From a checkpoint of a small transformer trained on Wikipedia.
Architecture: LayerNorm before each block, rotary positions.
Training: a variant of Adam for these matrices, 133M tokens, 4053 steps.
MLP neurons of a small language model. Each row is named by its layer, matrix (up: input weights) and neuron, and shows model dimensions 112-175. Each number is 128 + 24 x the weight over its row's rms, rounded and kept within 0 to 255.
After each neuron's rows, "fires on" lists the tokens most often at its 100 highest values on Wikipedia text that the model never trained on.

L2.up351 [129 121  88 152  99 172 111 116 135 129 116 179 122 106 136 158 151 127 154  97 123 115 125 172 171 109 170  96 122  95 112 113 125 161 132 168 130 135 153  97 141 135 127 159 101 134 117 120 143 154 132 103 120 160 164  96 121 123 128  97  81  96 135 137]
fires on: "%", " population", " that", "ensus"

L2.up367 [125 128 128  98 123 164 161 162 116  98  82 144 170  85 120 123 117 147 149 119 124 141 162 131 144 134 140 101 140  87 105 115  70 136 149 148 134 161 116 141  72 142  84 108 123 119 102 144 134 124 176 151  97 103 114 124 150 101 106 131  78 147  92 128]
fires on: " such", " As", " rec", " After", " as"

L2.up208 [112 111 126 156 120 145 127 126 157 105 140 155 138  91 131  87  91 123 151 131 120 110 110 141 109 132 173 130  90 123 160 145 137 122 121 143 153 114 129 109 159 126 145 133 108 137 101 148 131 145 119 165 154 134 103 165 125 148  92 132 158 112  84 109]
fires on: " E", "M", "-M", " multip"

L2.up299 [ 94  89 121 128 138 123 180 125 122 159 124 102 155 143 115  71 103 114 159 113  92 114 120 149 143 135 139 119 109  94 125 111 131 103 150 111 103 141 141  99 132 171 146 151 125 110  73 167 134 148 128 114 131  76  99 154 144 147 129 165 144 129 134 148]
fires on: " se", " gen", " described", " Gen", "-b", " inf"

L2.up99 [119 145 138 142 107 151 211 103 104 116 136 137  89 102 120 160  99 182 151 123 159 126 131 158 153  78  87 107 144 117 139  98 102 152 112 118 128 138 114 118 154 191 190 160 122 152 135 134 132 119 151 165 109  99 132 106 144 113 123  97 146  92  75 127]
fires on: " served", "eng", " exper", " other", " Swed", " Indian"

L2.up447 [171 122 114  89 135 125 141  93  90 101 132 157 127 122 161 143 138 146 143 176 142 139 144 128 144 136 124  62 157  93 127 146 109 133 159 163 131 133 149 110 117 148 146 148 153  67 135 131 141 123 167 102 146 130 105  98  80 148  89 174 164 138  59 119]
fires on: " served", "ored", " won", " down", "ished", "ought"

L2.up669 [128 107 158  89 131 165 116 115 141 110 135 111 145 163 123 163 124  80 127 137  93 178 127  85 151 108 121 120 133 114 174 111 153 104 161 146 112 128  95 140 157 117 134 149  82 132 113 114 135  83 156 117 146 113 140 123 120 141 122  91 136  99 153 138]
fires on: " he", "amp", " pat", " bel", " infl", "ü"

L2.up15 [101  95 107 116 169 123 173  97 128 160  80 128 147  87 153 127 122 159 143 119 119 109 111 155 118 155 149 140 148 155 142 155 119  96 147 142 170 196 131  89 109 117  97 145 137 118  99 173 122 161 125 138 125 107 129 117 133 117 125 132  98 107 156 132]
fires on: " 191", " −", " beh", "–199", "ough"

L2.up566 [122 122 121 152 147 116 123 121 149 140 107 166 107 156 129  94 136  79 117 124 106 149  92 103 144  97 153 122  99 110 115 113  94  91 141 164 139 151 105 137 170 146 120 146 131 151 137 106 151 119 117 123 118 158 139 122 167 109  73 143 109 109 153 126]
fires on: " dist", " det", " ob", "J", " opp"

L2.up519 [ 63 133 124 100 120 132 113 153  94 120  95 116 107 136 134 138 152 163 142  87 118 138 157 136  76 116  91 133 134 153 152 146 111 132 159 147 140 144  90 117 121 115 126 113 159 117 103 149 145  91 143 166 109  64 155 127 131 104 124 107 116 134  59 156]
fires on: " \"S", " Wh", " s", " Pres"

L2.up683 [124 137 129 121 153 148 142 108 105  94 135 119 135 119  99  90 153 144 104 137  99 143  85 147 132 111 129 146  92 137 135 135  89 103 118  87  93 160 178 103 112  99  93 139 152 128 121 150 121 103 144 137 131  76 154 133 132 114 101 103 132 185 118 133]
fires on: "f", "G", "F", "-f", "q", " red"

L2.up79 [123 114 134 157 118 129 135  72 160 141 158 138 138 114 108 138 170 139 107 151 135 135 108 115 181 182 141 115 121 134 131 149 144  96 105 189 123 156 175  98 143  97 109 144 109 134  84  82 132 137 150 126 172 131 139 118 117 126 108 117 100 120 108 111]
fires on: "cept", " stud", "ness", "acy", " 195", "enc"

L2.up332 [131 127 149 123 146 109 167 119 147 122 126 144 142  68 148 138  99 132 173 120 153 152  88 165 118 167 110 125 137 133 159 135 103 131 160 142 112 126 131 171 169  94 123  93 132 120  70 141 133  94 183 137  98  82 166 115 114 122 130 145 162 122 104 110]
fires on: " \"", " \"W", " w", "K", " 21"

L2.up563 [118 117 116 129 176 110 171 122  68  90 141 143 138 107 110 117  95 143 112 148 139 124 124 150 106 107 136 159 122 111  92 133  72 115 145 133 139 179 120 139 128 125 153 125 116  75 109 161 118 106 156 152 132 129 156 158 136 117 114 143 163 141 157 162]
fires on: " be", "f", " up", "og", " remained", " living"

L2.up561 [149 107 123 180  90 101 138 141 162 116 128 138 135 135 103 118 176 119 144 144  93 115 136 137 178 144 113  83  76 111 143 129 112 119 138 134 151 117 147 126 124 172 129 165 152 133 120 124 126  83 142 168 156 131  93 157 119 117 179 155 132 115 113 135]
fires on: " con", " rele", "==", " re"

L2.up184 [129 111 124 121 140 191 145 120 143 143 110 139 156 119 123 131 137 146 122 128 118 167  98 109  96 135 142  41 130 124 131 131 170 114  84 130 125 141 114  85 108 141 120 168 119  95 107 108 142 115 104 138 127 133 158 130 141 116 130 177 105 115 108  89]
fires on: " n", " one", " rep", " ch", "50", ".3"

L2.up613 [122 139 103 123 106 111 113 142 113 153 137 181  93 123 107 104 121 182 154 103 130 110 140 173 122 123 111 132 141 127 150  90  86 114 117 165 107 168 111 125 113 115 151 132 121 116 144 137 148  99 164 117 123 104 118 125 115 154 133 115  76 118 147 129]
fires on: " Jan", " Pres", " Don", " Ann", " Jos"

L2.up175 [169  91 119 157 122 132 132 146 102 126 126 127 122 117 139 134 108  89 143 113 132 144 136 114  88 125 180  98 124 131 123 146 120 122 130 101 137 141 119 116 130 135 121 131 109 152 161 121 154 147 143 128 128 130 129 171 134 120  94 142 130 124  74 111]
fires on: " so", " serv", " Win", "A", "=="

L2.up420 [106 113 144 143 134 141 130 141 171 105 152 153 122 127 110 126  90 139 134 150 117 124  98 132 126 155 124 141  85 104 114 116 112 160 169 153 133  65  80 121 127 110 152 147  98  99  69 159 106 117 136 101  81 114 149 103 152 103 112 109 142  95 146 153]
fires on: "T", "O", " pl", "b", " \"T", " Sc"

L2.up766 [152 144 144 137 138 166 141  88 134 142 151 125 122 141 115  79 153 135 119 148 143 120 118 102 116 117 109 108 105 163 135 118 127 126 136 143  78 140  87 117 107 114 112 102 159  76 162 116 113 107 162 111  80 125 130 116  99 133 169 123 112 168 166  94]
fires on: "5,", "9,", "8,", " brother", "6,", "4,"

L2.up750 [139 125 118 137 174 123 166 125 139 129  93 126 126 115 100 125  95 130 150 153 151 157 102 132 143 154 115 131 137 129 156 120 122 111 134 108 143 137 143 109  92 158  84  87  91 134 135 122 147  94 130 175 110 114 128 153 190  95 105 113 138 133 171 154]
fires on: " un", "in", " Un", "un", " making", "to"

L2.up150 [130 138 156 138 172 149 103 110 114 167 152 134 107 166 112 187 102 116 143 151 147 124 126 150 141 127 124 143 138  84 143 154  95 164 133 137  69  90 145  92 144 171  95 106  83 145 109 112 137 127 151 124 109 111 139 172 105 145 107 174 135 143 143 102]
fires on: " state", "–19", " School", " or", " 1,", " ="

L2.up166 [143  93 114 182 143 109  99 141 120 111 134 143 156 108  91 102 128 122  84 151  64 131 151 154 114 176 140 144  90 100 187 155  98 111 146 133 104 132 115 147 143 127 160 141 142 157 129 105 119 104 163 127 121 156 154 158 136  96 107 104 149 105  90  93]
fires on: " =", " 4", " hon", " Democratic", "b", "ography=="

L2.up302 [ 94 120 125 112 129 106 150 124  85  93 107 119 142 113 160 100 122 143 162 159 127 112 123 106 120 112  99 112  88 142 135 144 117 146 121 140 137 155 124 100 121 138  78 169 109 101 140 119 144 115 157 120 145 139 166 127 100 157  99 139 101 163 107 167]
fires on: "ial", " common", " human", " sim", " Water", " race"

L2.up619 [126 116  77 137  93 118 151 162 128  74 145 124 135 156 137 154 193 134  96 129 162 144 138  99 138 152  72  97 111 141 101 126  99 173 114 132 115  96 148 108 133 112 120 131 106 144 109 111 133 117 152 127 122 121 119  88 120 173 138 109 140 110 116 168]
fires on: "L", "to", "V", " wh", "ig", "S"

L2.up555 [151 171 157 123 153 173 140 140 143 117 172  73 149 129 142 116 101 134 123 149  97 134 164 108 145 139 107 113 122  95 152 117 107 182 115 159 150 135 128 104 139  84 141 122 131 128  52 140 143 106 137 144  87  85 163 151 111  88 161 128 122 124 138 160]
fires on: " pl", " dev", " fe", " ren", " spe", " re"

L2.up120 [125 119 144 123 131 134  96 100 168  74 131  84 145 141 145 115 127 158  94 160 117 118 161 115 177 112 150 146 112 134 163 108  98 132 163 132 142 123 118 118 110 131 144 143 146 138 117 127 114  96 134 140 114 146 110 125 146 133 169 114  98  95 149 115]
fires on: " Sh", " t", " Oh", "-t", " 1,", " \"T"

L2.up303 [130 110 116 151 128 158 116 136 119 158 158  92 150 151 131 119  85 167 181 166 115 139 102 113 128 164 117 106  75 114 121  95 117 130 147 121 173 140 116 158 113 129 115 182 122 103  97  97 151  66 184 110 129 122 115 190  95 144 118  80 108 112 153 121]
fires on: " par", " 18", "\"", " 15", "4.", "ed."

L2.up565 [121 137 127 148 104 146 143 113 118  95 116 122 131 147  89 154 172 141 123  99  87 135  94 126  93 120 102 126 152 119 103  99 119  98 114 137 136  89 152 120 157 145  82 125 161 118 160 149 125 127 136 146 119 141  66 144 153 104 100 141 152 128 152  93]
fires on: "-", " gu", "x", "che", "pt", "oll"

L2.up596 [132 151 102 152 146 122 110 134 119 148 111 148 111 104  74 139 147 159 170 151 135 157 121 107 128 138 118  89 118  83 116 117  91 120 127  94 121 146 109  86 150 102 127 135 120 144  97 124 131 133 124  77 142 121 140 121 130 144 130 120 124 180 151 138]
fires on: "ific", " research", " Med", " study", " lim", " reg"

L2.up632 [133 107 163 125 168 132 149 148 113 102 126  89 153 103 117  94 112 182 161 129 168  95 127 127 151 121 145 154 121 124 117 114 131 156 159 116 118 129 101 159 134 130 147 161 145 117 131 126 158 155  82 141 145  85 109 145 145 112 139 181 123 142 146 125]
fires on: " class", " Party", " Class", " died", " FC", " Association"

L2.up516 [116 132 122 158 124 124 160 108 120 137  97 140  87 129  84  91 199 152 144 115 115 137 125 180 133 125 158 119  95 116 119 113 119  96 131 181 141 155 137 130 110  96  86 105 111  72 125 160 106 104 133 115  69 116 154 148 130  99 109 121 114  97 112 143]
fires on: "T", " where", "D", " However,", "V", "G"

L2.up348 [102  70 143 147 121 129  92  94 156 122 153 115 140 131 127 119 155 215 131 104 100 119 146  87 155  90 152 120 174 141 162 159 142 132 147 130 148 131 142 110  97 140 101 150 137 129 134 101 119 126 139 142 126 141  93 136 112 121  98 122 127 115 139 125]
fires on: " Th", " Cal", " l", " ar", " e", " L"

L2.up416 [101 102  85 133 106 127 156  87 119 134 125 183 139 123 182 120 151 128 106 127 145 141 114 114 106 128 105 122  52 136 146 104  76 107 130 114 155 114 172 105 156 179  81 161 124 132 128 107 139  66 135 135 124 138 164 127 133 119 141 127 122 124  66  96]
fires on: " dis", " Res", " do", " disc", " res", "è"

L2.up459 [116 133 129 155 134 104 137 132 127 123 170 123 159 135 107 135 114 153 140 145 107 160 138 127 126 139 155 129  76 116 126 115 104 152 134 109 127 128  81  78 164 133 137 153 103 113  95  77 149 120 148 137 136 124 205 153  74 140 124  93 112 105 163 164]
fires on: " Mc", " par", "au", " Pri", "ius", " mar"

L2.up69 [117 155 139 182 104 109 148 112 169 112 113 129 142 110 126 126 121 122 139 138 106 191 104 132 112  99 127 128 103  91 162 129 135 164 131 121 138 135 150  91 153 117 115 113  89 119 173 151 159  44 107 116 119  92 132 109 130 134 147 133  99 127 162 136]
fires on: " exp", " rep", "==D", " po", " del"

L2.up692 [113 110 138 150 126 132 121 143 174  90 115 130 125 104  98 112 118 110 138 171 170 120 144 164 129 148 109 162 153 131 139  99 144 124 182 138 141 131 175 132  95 128 134 102 111 135  78 118 144 116 127 146 160 110 123 150 122 147 148 158 115 131 131 130]
fires on: " \"", " \"S", " \"B"

L2.up170 [143  90 118 167 108 148 129 120 145 147  88 113 151 129  81 129  94 139 150 132 103 123 125 156 147  98 154  93 118 113 132 131 130 122 159 135 110 115 136 135 143 142 142 126  81 130 136 137 129 110 119 144 117 142 125 142 132 106  74  89 120 121  82 119]
fires on: " dep", " ret", " expl", "2.", " exp", " def"

L2.up554 [124 141 122 146 128 101 125 153 140 110 152 129 144 109 133  96 146 128 147  94  97 119 139  83 111 122  81  87 180 132 118 161  96 120 138 149 108 175 121 147 132  83 125 159 151  83  85 139  97 105 114 142 113 117 132 139 127  89 136 173  96 166 139 100]
fires on: " married", " Th", "Th", " remained", " met", "ex"

L2.up317 [102  98 137  89 156 153 128 124 128 148 127 160 131 113 109 143  95 134 130 118 129 142 144 141 105 169 115 121 154 104 128 130 116 167  93 122 145  73 191 122 146 130 129 123 121 131 121 110 151 120 130 171 166 154 156 142 101 128 146 101 133  93  98  94]
fires on: " may", "ison", "ie", " services", "ry", "ans"

L2.up630 [138 122 150 127  96 133 111 148 167 149 120  82 108 120 116 120 127 161 148 135 133 129 172 121 170 136 171  87 116 113 162 157 157 143 123 140 134 131 109 133 119 145 144 174 125 117  71 142 128 111 126 147 128 113 149 144 129 109 132 118 134 106 121 135]
fires on: " p", " s", "xt", " main", "!", " building"

L2.up509 [147 124 124  90 152 134  90 160 132  84 126 127 181 136 117 132 140 129 115 135 145 177 106 118 156 128 114 108 112 107  70 133 117 134 135 147  80 166  91 131 149 125  98 125  94 141 136 100 157 134 106 134  80 136 113  98 118 125 128 158 157 143 137 137]
fires on: "s", "ers", "al", "ro", "ump", "k"

L2.up373 [ 55 116 131 134 130 112 138 140 140 135 135 122 120 125 123 113 127 133 166 104 121 121 117 159 163 149 106 130 109 124 163 139  97 122 158 212 152 158 132 132  64 146 140 111 175 132  89 143 122 118 121  96 108 111 148 135 129 103 114  99 162 171 138 110]
fires on: "ans", "ter", "ce", "ruct", "ice"

L2.up202 [147 120  92 127 149  92 159  72 127 113 148 139 117  93 102 105 134  62 146 116  92 134 129 129 141 158 129 109 114 147 138 115 110 121 119 128 146 120 170 127 119 110 144 154 145 128 127 131 153 133  99 143 130  95 185 118 138 115 114 138 117 107 189  65]
fires on: " due", " from", "ments", "cted", "1", " games"